MLP neurons of a small language model. Each row is named by its layer, matrix (down: output weights) and neuron, and shows model dimensions 112-175. Each number is 200 + 40 x the weight over its row's rms, rounded and kept within 0 to 999. A neuron's up and down rows have the sign that makes its largest values positive.
Before each neuron's rows, "fires before" lists the tokens most often just after its 100 highest values on Wikipedia text that the model never trained on.

fires before: "|", "1"
L5.down9,233,237,184,179,217,206,164,212,159,107,195,248,191,216,245,245,199,241,178,203,195,209,161,218,230,208,228,275,149,153,171,172,187,209,198,201,168,211,167,223,177,197,184,235,203,143,192,219,261,232,183,204,178,245,198,225,198,101,187,171,231,169,134,164

fires before: "|"
L5.down497,203,224,159,199,185,238,190,228,201,199,163,237,234,162,253,191,160,218,272,180,145,225,217,163,190,226,201,218,167,226,157,182,167,211,198,117,255,252,226,159,137,232,246,204,234,256,185,206,269,202,148,205,214,264,139,178,189,171,265,160,147,207,185,213

fires before: ",", " |", " re"
L9.down422,187,165,244,195,224,206,166,200,289,139,163,184,204,213,144,280,216,168,283,250,219,249,230,150,211,199,164,219,191,195,158,281,199,247,220,146,141,197,197,314,214,198,248,198,247,210,225,253,246,191,174,175,234,206,233,222,191,202,152,230,263,155,215,240

fires before: " |", "9", ".", "}", "8", "5"
L5.down109,248,163,223,225,179,211,245,164,183,179,200,163,164,225,219,151,194,212,184,207,197,251,181,194,184,201,160,166,223,237,231,130,237,261,175,178,196,163,304,283,171,209,162,163,281,155,167,197,222,293,182,199,257,241,191,179,241,250,188,196,281,207,128,203

fires before: "ulation", "ia", "e", "ian", "ist", "us"
L7.down430,223,195,110,232,205,245,240,216,175,202,195,201,299,204,225,184,190,174,224,177,200,204,224,237,177,191,173,186,140,222,149,194,194,180,149,192,221,179,224,185,237,198,215,119,216,245,167,151,215,194,185,237,240,187,149,204,246,191,221,216,225,239,155,93

fires before: ",", " he", " the"
L9.down155,183,240,177,271,202,247,181,161,232,172,254,135,192,151,228,211,205,240,267,211,196,288,167,197,158,213,195,151,243,154,101,237,147,179,214,232,230,206,172,251,199,161,167,200,197,159,151,269,208,174,221,205,164,245,225,194,256,160,222,178,205,205,181,199

fires before: "ial", "ional", "or", "ially", "ies", "er"
L5.down406,249,219,133,173,166,182,192,185,153,207,239,237,173,225,238,184,255,230,191,242,111,226,235,184,236,176,283,236,108,225,220,195,198,194,117,267,245,225,191,171,227,231,221,189,222,199,179,129,213,222,207,193,146,136,179,155,251,189,197,199,150,196,215,227

fires before: "1", "2", "3", "9", "0", "4"
L7.down461,263,243,135,161,168,208,206,193,197,211,231,136,154,186,191,292,245,180,232,192,154,175,261,211,246,109,200,154,160,157,161,174,217,137,196,158,125,108,214,175,215,174,172,145,228,148,239,207,187,194,211,190,272,137,208,164,158,228,251,149,237,242,219,269

fires before: " by", " in", " on", " to", " as", " at"
L7.down159,173,184,245,200,283,152,202,193,210,193,185,157,145,173,207,194,180,236,251,247,211,245,203,197,168,229,125,267,201,149,226,128,161,204,183,127,195,211,196,264,239,267,182,145,211,207,152,143,206,246,172,162,145,250,225,147,211,185,155,189,134,260,190,290

fires before: " ", " |", "\n\n", " Pre", " =", "b"
L5.down409,207,163,159,183,314,178,210,208,222,160,191,181,233,188,133,164,147,197,205,169,253,233,192,205,136,224,232,270,226,234,149,274,156,209,272,92,215,169,172,211,147,177,242,204,214,152,109,154,141,182,191,243,170,163,121,253,253,238,256,171,223,191,186,148

fires before: " |", ".", ";", "al", "p", "3"
L3.down20,116,153,251,201,234,199,251,148,215,298,230,272,175,207,262,205,245,171,120,167,98,217,171,188,159,134,209,222,246,111,172,254,222,194,227,189,243,229,200,165,220,223,247,202,231,194,189,234,170,324,202,175,123,222,203,198,170,229,146,220,191,154,254,178

fires before: " ", ".", "ord"
L7.down118,225,254,214,214,195,204,185,187,236,175,221,227,240,161,200,250,203,237,178,199,201,252,194,159,134,223,114,152,206,218,172,173,264,187,248,182,187,192,212,272,237,208,246,158,246,171,199,241,182,189,241,164,265,167,181,240,255,201,260,142,225,209,178,276

fires before: "9", "8", ",", "0", "1"
L2.down153,169,239,167,239,172,224,257,153,268,212,221,156,136,201,211,154,185,251,178,265,222,211,303,259,257,144,247,218,192,218,199,198,175,224,144,164,214,165,234,208,248,175,220,172,197,229,292,221,278,191,199,245,235,182,180,206,186,197,185,218,235,206,220,247

fires before: " of", "M", "The", "icip", "==", "y"
L7.down325,188,239,221,205,224,187,186,285,183,202,220,223,145,237,209,266,185,144,189,187,194,169,147,184,90,184,124,180,212,204,226,202,173,211,133,184,189,150,166,223,181,193,174,199,154,297,216,145,123,262,221,231,139,193,226,217,148,144,203,185,233,189,152,163

fires before: "ed", " the", " a", " at", " in", " his"
L2.down504,242,193,223,232,184,231,238,232,260,161,235,228,165,256,194,199,190,239,221,221,227,204,78,114,243,164,177,186,156,162,234,226,239,218,158,171,193,156,106,187,228,283,150,194,110,212,210,200,173,224,205,221,196,236,215,98,263,115,118,275,238,285,212,190

fires before: "en", "el", "re", "y", "ed", "on"
L9.down414,200,257,252,165,207,160,196,185,178,227,177,221,172,155,185,165,150,276,230,118,175,184,176,193,178,122,148,195,109,212,226,264,203,243,165,199,189,205,216,186,222,117,193,171,179,229,127,164,231,255,210,235,162,205,236,227,185,183,141,215,145,213,222,203

fires before: "chit", "ch", "is", "r", "ran"
L2.down205,176,209,193,183,128,245,224,234,262,186,145,167,179,218,288,158,259,235,256,182,170,213,211,218,116,245,196,158,272,232,183,173,216,180,213,168,175,219,314,143,236,227,286,248,151,107,235,249,259,197,218,189,213,251,225,238,216,205,175,192,235,167,170,254

fires before: " ", "/", "g", " ("
L5.down506,168,237,145,224,205,175,153,213,211,275,259,169,141,229,201,207,169,222,162,207,138,261,201,246,108,175,135,146,187,182,127,156,257,221,195,167,247,240,179,259,258,153,184,247,221,237,183,150,107,261,120,200,249,96,239,171,133,226,213,179,208,298,178,173

fires before: "|"
L3.down294,176,249,176,163,212,254,165,171,171,224,78,138,200,169,193,246,198,203,279,241,191,178,251,213,235,237,230,176,240,255,203,200,202,118,223,248,177,156,202,183,239,184,204,152,153,207,287,182,244,199,208,271,187,170,163,184,172,248,214,274,170,236,237,176

fires before: " ", " —;", "on"
L5.down155,183,217,224,222,247,250,144,192,227,137,124,148,121,153,104,256,184,193,261,180,155,260,160,237,184,234,203,228,261,222,207,168,219,183,190,217,200,174,247,174,228,151,218,218,128,198,161,268,242,194,156,213,229,169,217,188,250,284,183,213,211,149,147,108

fires before: "|"
L5.down487,230,195,158,163,169,186,121,224,151,190,194,191,270,216,293,184,223,163,161,158,161,289,135,228,153,208,151,171,170,205,246,136,176,200,237,210,202,217,141,255,223,231,158,254,198,186,216,221,208,167,237,184,204,140,116,279,206,192,176,220,161,207,157,174

fires before: "2", "s", "m", "c", "ical"
L3.down165,166,240,193,168,255,161,220,344,158,250,223,212,189,200,213,222,215,160,233,239,119,247,233,202,229,239,159,149,148,208,136,112,187,248,206,203,216,184,248,240,202,250,236,193,206,179,177,187,210,275,183,246,231,202,183,232,152,206,246,205,132,183,229,250

fires before: "|"
L5.down4,162,169,183,279,140,181,157,175,144,150,160,219,203,146,231,284,115,172,262,226,185,217,160,211,170,162,183,282,189,238,214,239,280,176,245,137,212,189,170,153,143,208,230,175,179,193,241,227,186,190,199,232,113,238,170,244,237,191,197,186,286,197,234,227

fires before: " |", " |\n", "0", "8", "9"
L5.down125,166,197,243,208,187,210,193,196,173,177,155,207,221,215,230,171,163,162,174,219,156,246,120,241,138,287,116,122,227,161,152,226,184,271,180,179,213,195,162,227,190,230,143,194,225,210,102,198,214,154,220,122,275,251,175,159,186,238,232,227,140,228,171,157

fires before: "0", "8", "7", "6", "5", "9"
L7.down248,217,243,171,134,272,132,211,199,215,94,192,285,224,240,190,159,200,204,260,222,192,175,187,203,244,187,160,202,203,220,115,178,211,205,222,229,166,212,178,167,204,130,179,167,177,318,181,167,221,282,185,236,252,211,223,205,162,169,153,224,224,160,211,150

fires before: "ory", "v", "ors", "on", "ives", "ural"
L5.down117,192,139,268,203,133,175,237,168,210,219,179,207,221,160,263,217,172,200,230,180,229,202,211,189,255,131,150,225,213,190,186,240,201,181,186,243,228,159,194,155,206,153,274,207,222,170,205,193,191,182,156,249,187,115,209,270,178,166,240,235,133,228,243,202

fires before: " ", "9"
L3.down93,259,249,204,163,160,239,213,244,222,258,245,194,177,204,177,200,161,234,145,175,174,185,129,198,199,79,162,186,131,218,171,194,151,169,255,130,202,251,204,196,225,188,112,116,205,251,162,209,159,127,178,235,231,223,235,213,239,225,250,153,246,215,255,196

fires before: "/", " m", " s", " (", " in", "."
L9.down130,213,178,124,144,122,220,268,186,169,121,210,226,206,151,215,196,211,184,189,170,289,177,217,223,181,218,195,198,238,174,161,201,149,208,201,199,231,161,195,200,243,251,188,253,153,137,244,138,184,90,160,278,229,145,212,166,152,162,219,189,226,193,190,211

fires before: "|", ":", " also", " a", " been"
L5.down79,230,221,202,213,174,197,166,201,138,164,215,242,283,154,249,262,233,160,297,168,259,219,133,189,211,177,112,192,204,235,197,223,180,128,200,220,201,249,155,212,202,185,186,156,200,164,148,180,121,249,236,202,220,217,156,232,209,186,246,260,169,219,225,179

fires before: " |", ";", "3"
L5.down36,159,124,226,247,189,261,146,256,192,238,276,212,165,184,210,220,226,231,135,208,142,234,136,177,139,187,186,222,157,171,194,272,134,189,237,153,193,267,195,157,212,193,138,196,216,196,235,193,234,198,200,186,154,267,207,155,225,281,128,160,270,165,279,199

fires before: "0"
L9.down191,227,252,174,167,220,154,221,264,175,147,137,133,172,185,228,171,221,214,276,202,152,157,120,264,126,302,209,157,240,255,206,262,224,207,228,232,191,231,193,151,177,181,176,185,276,190,186,253,217,226,219,221,236,202,217,259,176,144,192,144,186,185,237,208

fires before: " |", "on", "re"
L5.down150,152,204,151,186,166,198,175,205,212,186,282,217,160,199,193,182,191,127,188,156,277,149,205,207,222,192,224,219,189,99,165,154,283,178,243,130,104,76,202,230,147,127,137,154,147,195,135,166,193,230,168,196,167,190,135,144,157,119,222,218,167,138,172,211

fires before: "st", "g", "ach", "h", "at"
L9.down219,245,204,221,179,182,308,226,206,193,230,159,202,247,161,187,167,165,203,198,257,172,173,259,166,191,149,205,131,159,229,254,235,201,108,171,188,144,151,222,199,143,159,191,167,187,164,247,168,228,149,144,174,223,206,215,205,221,214,214,195,271,136,209,158

fires before: " |", " |\n"
L3.down373,262,251,229,182,235,131,144,142,183,171,252,190,171,236,196,245,230,207,185,187,201,171,190,215,253,236,205,252,228,231,269,176,186,184,215,242,205,158,272,220,164,225,199,192,164,244,163,214,169,226,209,204,148,202,178,253,152,231,218,139,131,162,239,107

fires before: "0", "S"
L5.down170,242,243,139,129,179,173,156,181,238,166,208,241,173,249,194,195,263,188,175,131,238,195,197,234,223,190,189,166,243,209,233,198,230,242,192,283,178,209,198,253,178,245,137,259,242,169,190,167,156,212,132,261,200,171,205,192,155,184,188,213,214,131,133,271

fires before: " "
L3.down266,211,183,152,174,164,227,237,217,183,211,178,155,205,159,160,149,150,233,106,159,210,235,225,227,81,222,207,189,248,229,198,240,208,241,153,191,281,208,199,216,192,173,226,149,238,195,154,157,197,206,148,154,225,284,216,176,119,269,283,173,230,258,208,215

fires before: " ", " -", " –", ","
L3.down162,182,164,184,270,236,203,182,240,264,185,296,207,237,169,169,274,183,225,228,226,172,178,250,116,346,160,188,207,157,248,113,261,208,174,218,154,225,131,185,253,197,141,189,179,213,231,144,213,168,120,229,262,214,224,169,229,254,175,213,181,246,220,188,240

fires before: " |", " |\n", " and"
L3.down292,291,178,194,217,192,212,263,194,268,251,289,256,179,214,198,225,168,176,266,217,225,184,230,244,257,186,239,209,239,181,197,244,161,252,162,172,194,237,138,213,231,229,172,213,187,177,211,224,154,169,262,217,301,183,87,250,222,209,297,213,207,198,218,137

fires before: "-"
L7.down443,195,92,171,160,152,216,225,227,224,207,210,172,236,230,196,226,120,223,171,160,203,249,281,186,217,187,160,229,167,184,142,191,200,103,204,182,170,214,181,217,123,200,216,184,109,238,215,197,174,158,232,249,166,227,134,158,171,157,254,195,241,232,235,202

fires before: " ", "um", "ress"
L7.down416,212,219,197,180,160,166,154,242,284,242,238,161,151,207,182,192,139,230,244,255,181,248,211,221,210,199,136,200,237,196,221,190,168,183,199,119,274,194,211,178,175,152,189,210,144,265,243,274,212,166,218,156,253,183,197,199,190,194,241,214,176,165,236,152

fires before: "8", "9", "eb", "ed", "er", "born"
L9.down356,221,139,138,210,207,114,261,191,139,229,231,201,192,204,201,165,167,219,173,210,206,277,224,180,141,274,173,222,114,208,140,194,167,211,181,202,222,213,151,193,213,200,209,207,198,187,173,255,188,214,232,234,198,257,138,166,181,242,212,174,184,160,195,183

fires before: "ese", " Afric", " K", "w", " |"
L3.down198,219,237,199,134,181,259,133,169,199,290,188,258,232,160,193,211,213,179,134,172,239,137,157,160,218,184,162,214,128,141,229,198,232,152,171,131,174,249,154,196,189,230,156,177,198,170,211,217,155,226,190,196,198,188,261,135,223,150,186,167,208,245,170,201

fires before: "\n", ",", " (", "um", " gu", " v"
L7.down181,203,110,195,219,225,220,126,261,206,147,228,276,214,162,148,199,203,218,214,136,222,185,192,154,142,174,234,267,209,171,210,159,216,162,172,164,160,236,214,144,122,223,197,250,185,206,210,180,153,124,254,158,169,253,193,121,289,258,163,225,168,237,122,201

fires before: "1", "2", "3", "4", "8", "6"
L7.down77,248,195,243,207,196,212,192,219,171,274,205,242,186,261,151,163,169,266,279,177,236,214,215,111,161,237,169,177,199,199,155,158,168,233,179,227,197,121,177,237,223,213,103,195,193,179,163,238,188,193,185,221,203,196,197,129,166,163,242,222,235,171,218,156

fires before: " ", " |", "c"
L5.down160,185,131,207,209,141,247,124,282,234,192,210,175,213,253,188,214,195,162,189,129,302,224,191,255,181,213,194,172,212,170,222,236,209,170,195,220,169,242,225,222,192,169,175,196,229,190,131,222,275,244,281,159,272,246,225,212,169,154,169,147,123,196,175,189

fires before: "ic", " of", "icip", "s", "y", "ies"
L3.down461,194,142,211,93,199,210,211,242,192,297,226,207,252,154,229,242,160,226,227,197,285,205,161,202,116,228,142,209,242,205,238,221,135,227,197,245,178,156,225,179,243,257,215,245,289,219,224,163,189,221,156,229,182,228,138,236,200,193,259,80,165,206,206,180

fires before: "ional", "or", "ublic", "artment", "resent", "p"
L2.down438,189,186,209,208,166,200,229,190,230,225,181,204,183,126,231,204,253,266,181,182,188,252,235,259,183,184,221,184,171,224,214,243,203,175,155,234,248,260,263,160,174,191,231,175,256,234,272,202,285,185,132,194,215,140,208,237,210,179,273,207,171,339,232,184

fires before: "-", " of", "|---|---|---|---", " and", "|", ","
L5.down310,259,168,205,203,177,245,174,213,197,193,198,183,144,225,133,203,172,158,267,172,265,188,155,149,255,202,169,224,273,178,87,204,212,243,180,183,166,224,216,194,163,258,204,169,196,163,121,215,256,261,238,214,207,230,178,192,166,244,197,218,147,188,139,323

fires before: ")\n", ")", "–", "),", ","
L9.down143,137,186,167,255,134,170,170,196,230,191,213,188,161,172,207,216,178,199,212,188,171,184,217,191,217,198,200,190,184,188,185,164,158,184,267,183,167,175,215,153,214,168,246,243,102,186,183,297,265,172,251,238,241,223,218,246,157,195,186,181,173,228,166,242

fires before: "2", "1", "0", "3"
L3.down375,236,173,237,151,198,264,228,181,161,246,209,200,196,179,176,259,184,131,228,214,222,221,246,228,267,225,176,214,170,148,264,189,211,288,126,218,194,209,212,251,209,225,201,204,118,194,202,210,109,210,238,190,245,203,137,239,224,261,162,170,177,245,274,180

fires before: "-", "s", "|"
L3.down464,225,197,161,178,286,113,206,240,158,190,216,171,275,245,260,179,291,211,273,208,213,172,178,240,160,231,217,215,148,219,264,168,170,222,185,226,200,271,245,225,213,246,175,101,194,122,177,207,200,239,206,192,180,176,183,215,180,280,243,190,171,188,216,201

fires before: " |", " ", " |\n", " —;", "\n"
L5.down183,129,214,274,235,230,273,216,210,181,235,136,217,168,258,105,214,166,156,199,158,170,187,197,307,225,246,146,261,182,215,168,244,205,217,84,203,234,198,147,203,138,183,222,176,227,141,153,181,266,159,249,241,226,192,214,257,217,231,212,143,154,238,268,205

fires before: "2", "0", "5", "3", "1", "9"
L5.down19,186,146,257,170,170,293,200,163,216,180,202,232,156,219,175,218,262,129,241,172,199,141,208,226,141,167,168,221,174,184,164,245,173,235,163,218,218,190,193,246,195,271,247,168,212,208,158,254,164,156,186,254,188,288,196,253,211,177,192,205,194,210,256,220

fires before: " |", "9", ".", "6", "4", "8"
L2.down274,181,165,133,186,219,219,220,144,232,241,190,220,263,215,176,226,203,153,207,256,179,274,239,226,199,195,135,300,186,157,174,184,160,211,257,99,150,177,236,203,164,163,186,170,195,148,178,231,145,211,223,183,215,210,141,236,220,207,254,196,200,160,234,246

fires before: "ines", "ina", "i", "a", "ian"
L7.down254,291,134,178,205,192,218,247,177,144,242,271,182,218,269,163,162,159,103,228,216,197,193,161,193,155,142,229,194,199,179,292,218,174,239,209,166,251,182,212,178,231,222,180,219,243,206,157,197,174,231,159,232,240,203,193,206,112,191,294,224,182,94,202,198

fires before: "6", "7", "ctor", "ult"
L9.down472,211,192,288,162,238,140,200,196,291,212,133,219,209,159,208,180,196,229,181,228,165,223,221,181,222,212,230,233,230,166,175,250,190,231,307,137,190,243,126,180,257,244,223,216,223,193,166,273,219,185,121,237,216,245,141,200,204,228,192,231,252,208,184,157

fires before: ".", ",", " and", ".\n\n", " in"
L9.down278,135,188,188,163,182,160,165,190,234,246,170,229,224,233,151,143,162,231,184,166,236,209,218,98,180,240,109,174,195,175,218,180,228,191,158,209,166,177,111,206,262,239,194,178,221,146,227,253,237,230,308,145,170,221,165,259,105,226,229,199,160,173,168,228

fires before: "9", "5", ".", "8"
L9.down132,167,170,211,183,247,180,196,113,231,210,245,177,183,186,179,223,177,162,191,153,177,175,198,213,113,228,197,195,200,241,205,237,159,231,225,216,196,310,246,282,215,225,234,162,215,163,188,169,171,175,160,209,185,216,218,225,149,251,271,189,184,212,122,160

fires before: "ular", "y", "ian", "ies", "i", "ul"
L9.down299,219,255,125,228,246,226,208,156,92,226,117,179,229,236,176,159,248,247,274,207,194,224,193,214,215,222,250,217,244,193,226,283,230,198,176,181,230,187,215,195,220,238,293,196,170,189,176,208,201,141,172,282,196,204,198,249,239,208,214,222,243,222,195,225

fires before: " ", "istory", "v", "ing"
L5.down296,225,156,170,238,270,163,206,167,221,275,176,147,232,214,218,166,262,267,151,236,213,256,208,198,248,298,192,176,208,174,219,207,170,232,170,169,249,149,169,169,204,130,258,256,122,212,272,194,202,172,222,162,202,254,182,192,202,242,244,230,175,295,213,201

fires before: "-", " |", "b", " K", " Afric", " in"
L9.down11,182,225,295,149,126,222,170,291,136,188,216,195,226,229,231,224,176,237,185,168,105,187,179,258,184,215,161,211,156,125,175,241,131,226,232,259,90,180,179,156,84,249,134,191,161,239,256,177,133,237,268,220,219,231,244,174,231,231,235,215,218,169,211,140

fires before: " |", "1"
L9.down27,287,175,166,208,223,221,189,208,205,231,240,167,241,163,252,236,200,200,207,245,203,186,190,251,201,129,297,135,212,271,125,251,270,181,225,212,133,205,184,143,219,224,230,204,302,244,226,184,219,197,247,224,223,159,144,200,228,135,156,69,229,185,207,200

fires before: " ", " |", " –", " -"
L5.down83,255,191,200,234,142,246,186,177,241,228,171,286,253,190,288,251,266,215,176,208,109,292,228,164,188,118,149,254,257,190,180,171,197,194,245,136,221,242,273,266,145,196,181,276,220,208,167,206,143,172,220,148,238,192,210,243,188,173,199,168,209,133,133,197

fires before: "wn", "ad", "ther", "ck", "y", "at"
L2.down365,264,149,186,231,194,149,214,251,210,211,255,183,198,116,175,228,80,198,292,242,176,200,255,208,272,141,140,193,204,226,229,237,208,168,190,229,159,162,173,148,238,210,181,222,117,166,150,195,226,195,194,196,209,220,200,150,170,208,197,208,188,175,170,230

fires before: " ", " —", " and", " F", " S", " H"
L5.down111,247,255,272,237,220,267,172,133,193,219,182,178,176,166,173,199,175,177,141,184,213,184,261,209,209,191,282,199,274,276,166,230,207,142,275,232,163,231,120,156,179,251,179,278,123,169,180,122,249,221,231,217,218,182,159,171,211,199,182,227,181,130,180,197

fires before: " ", " M", " |", " F", " April", " L"
L3.down136,128,192,253,251,226,200,205,140,239,224,252,200,144,184,159,239,117,198,236,247,292,165,142,212,227,211,215,184,250,199,236,266,240,189,196,213,174,211,157,223,228,170,173,257,143,240,206,265,251,153,205,192,180,164,124,187,203,239,174,144,184,234,218,183

fires before: "i", "ay", "oup", "and", "uel", "ar"
L5.down370,239,228,131,158,161,222,137,195,177,171,313,190,253,274,160,203,154,218,130,244,105,174,257,221,241,248,193,169,113,239,183,128,213,232,190,173,190,268,243,172,220,243,219,187,155,186,148,165,198,209,227,259,262,238,161,199,207,228,181,196,181,222,112,195

fires before: "er", "eb", "ist", "ional", "an"
L7.down380,229,254,148,197,244,208,275,201,170,170,206,138,147,233,203,195,176,248,239,158,235,256,185,179,179,219,140,271,164,263,240,227,229,190,183,199,178,161,241,216,258,258,247,186,259,203,224,186,148,254,150,204,211,258,152,162,230,239,261,198,157,212,156,188

fires before: "us", "a", "op", "ident", "i", "ell"
L9.down372,293,131,260,138,173,175,214,146,141,180,180,164,222,271,199,238,192,174,179,245,145,252,237,183,179,234,192,135,206,270,234,176,202,220,152,203,164,207,222,229,224,161,112,223,283,181,197,162,207,215,306,227,139,221,255,173,160,205,208,155,168,199,234,240

fires before: ",", ".", ".\n\n", " of", " in", " and"
L9.down325,163,185,228,235,177,239,145,181,231,191,163,201,204,233,202,254,210,250,261,238,174,203,150,195,182,189,146,185,275,185,158,177,218,231,178,206,222,250,266,195,242,214,209,253,139,268,227,212,244,217,340,231,238,195,161,220,176,290,182,237,187,181,192,156

fires before: "-", "2"
L2.down440,254,177,203,125,175,169,207,177,246,194,259,136,152,271,230,253,222,220,133,258,219,208,236,138,215,169,170,243,209,243,234,176,185,247,170,225,235,194,158,191,153,239,229,138,230,173,160,183,149,187,167,201,218,239,125,133,209,202,195,164,196,198,203,146

fires before: "|", "\""
L5.down134,215,206,178,120,138,280,190,169,179,151,198,179,211,150,216,188,230,231,246,208,207,206,142,197,207,194,192,218,175,246,166,250,209,242,170,235,169,228,201,198,165,213,226,154,128,147,190,217,253,183,128,212,138,81,139,289,209,226,159,192,218,176,243,212

fires before: "-", "|"
L2.down320,284,255,196,201,257,142,158,311,124,238,131,204,183,219,175,279,260,148,173,100,221,184,159,136,253,210,225,214,168,233,192,168,215,240,201,245,143,208,155,240,258,205,267,225,203,214,160,135,238,174,153,215,206,217,166,241,197,229,215,220,186,195,173,176

fires before: "2"
L9.down338,158,245,202,244,173,237,190,185,211,150,163,36,198,211,181,120,229,199,249,233,205,265,205,123,226,176,114,254,233,181,197,190,175,150,228,206,157,160,189,252,184,128,221,200,203,216,217,246,256,196,282,195,209,148,229,179,203,137,205,188,169,222,249,248

fires before: "7", "9", "1", "2", "6"
L7.down478,214,200,235,249,229,271,192,157,214,287,220,197,153,203,203,201,128,260,232,224,134,261,223,204,190,180,165,221,102,195,190,163,226,164,189,192,222,211,203,266,299,238,238,205,279,187,265,255,196,197,215,237,224,190,109,229,165,200,178,162,189,152,232,188

fires before: "7", "8", "5", "g", "4", "6"
L9.down328,209,189,170,231,235,261,244,230,189,182,220,174,245,160,247,203,255,197,175,234,118,208,243,162,196,295,212,183,239,162,183,169,166,224,191,183,305,119,237,187,276,250,239,230,145,131,217,146,215,274,123,227,284,201,192,241,181,198,200,180,149,146,189,260

fires before: ",", " |\n", "\n", " |\n\n"
L9.down269,149,153,262,217,207,190,206,154,135,219,186,231,191,255,164,226,252,293,179,169,245,161,225,185,220,199,190,194,257,162,201,187,279,229,197,144,175,212,186,233,165,197,218,258,193,262,185,153,246,200,298,205,227,205,177,289,288,206,169,199,150,219,196,213

fires before: "0", "1", "2", " |"
L7.down232,273,158,176,168,171,223,217,202,196,141,196,113,188,200,210,159,212,139,151,152,223,194,252,186,250,189,148,226,218,108,292,180,171,161,180,274,205,234,225,260,183,215,216,168,209,166,219,212,135,186,281,243,224,218,124,209,188,219,200,148,154,230,161,169

fires before: "==", "The", "M", "===", "K", "G"
L9.down6,235,193,220,131,217,176,175,262,270,200,215,187,231,289,265,123,141,258,198,171,218,173,183,178,184,213,246,169,77,203,185,221,225,134,156,177,176,218,214,212,172,294,193,138,186,260,219,207,189,211,231,228,137,176,214,331,171,117,176,217,267,223,234,194

fires before: " of", "ic", "ition", "s", "icip", "ies"
L2.down202,203,236,247,144,182,199,247,183,191,148,193,230,180,216,211,189,164,240,136,141,168,174,213,272,138,192,116,240,156,276,222,193,226,198,227,202,209,252,193,237,185,195,193,140,119,202,238,145,126,190,198,162,191,241,184,201,256,236,196,185,260,267,177,171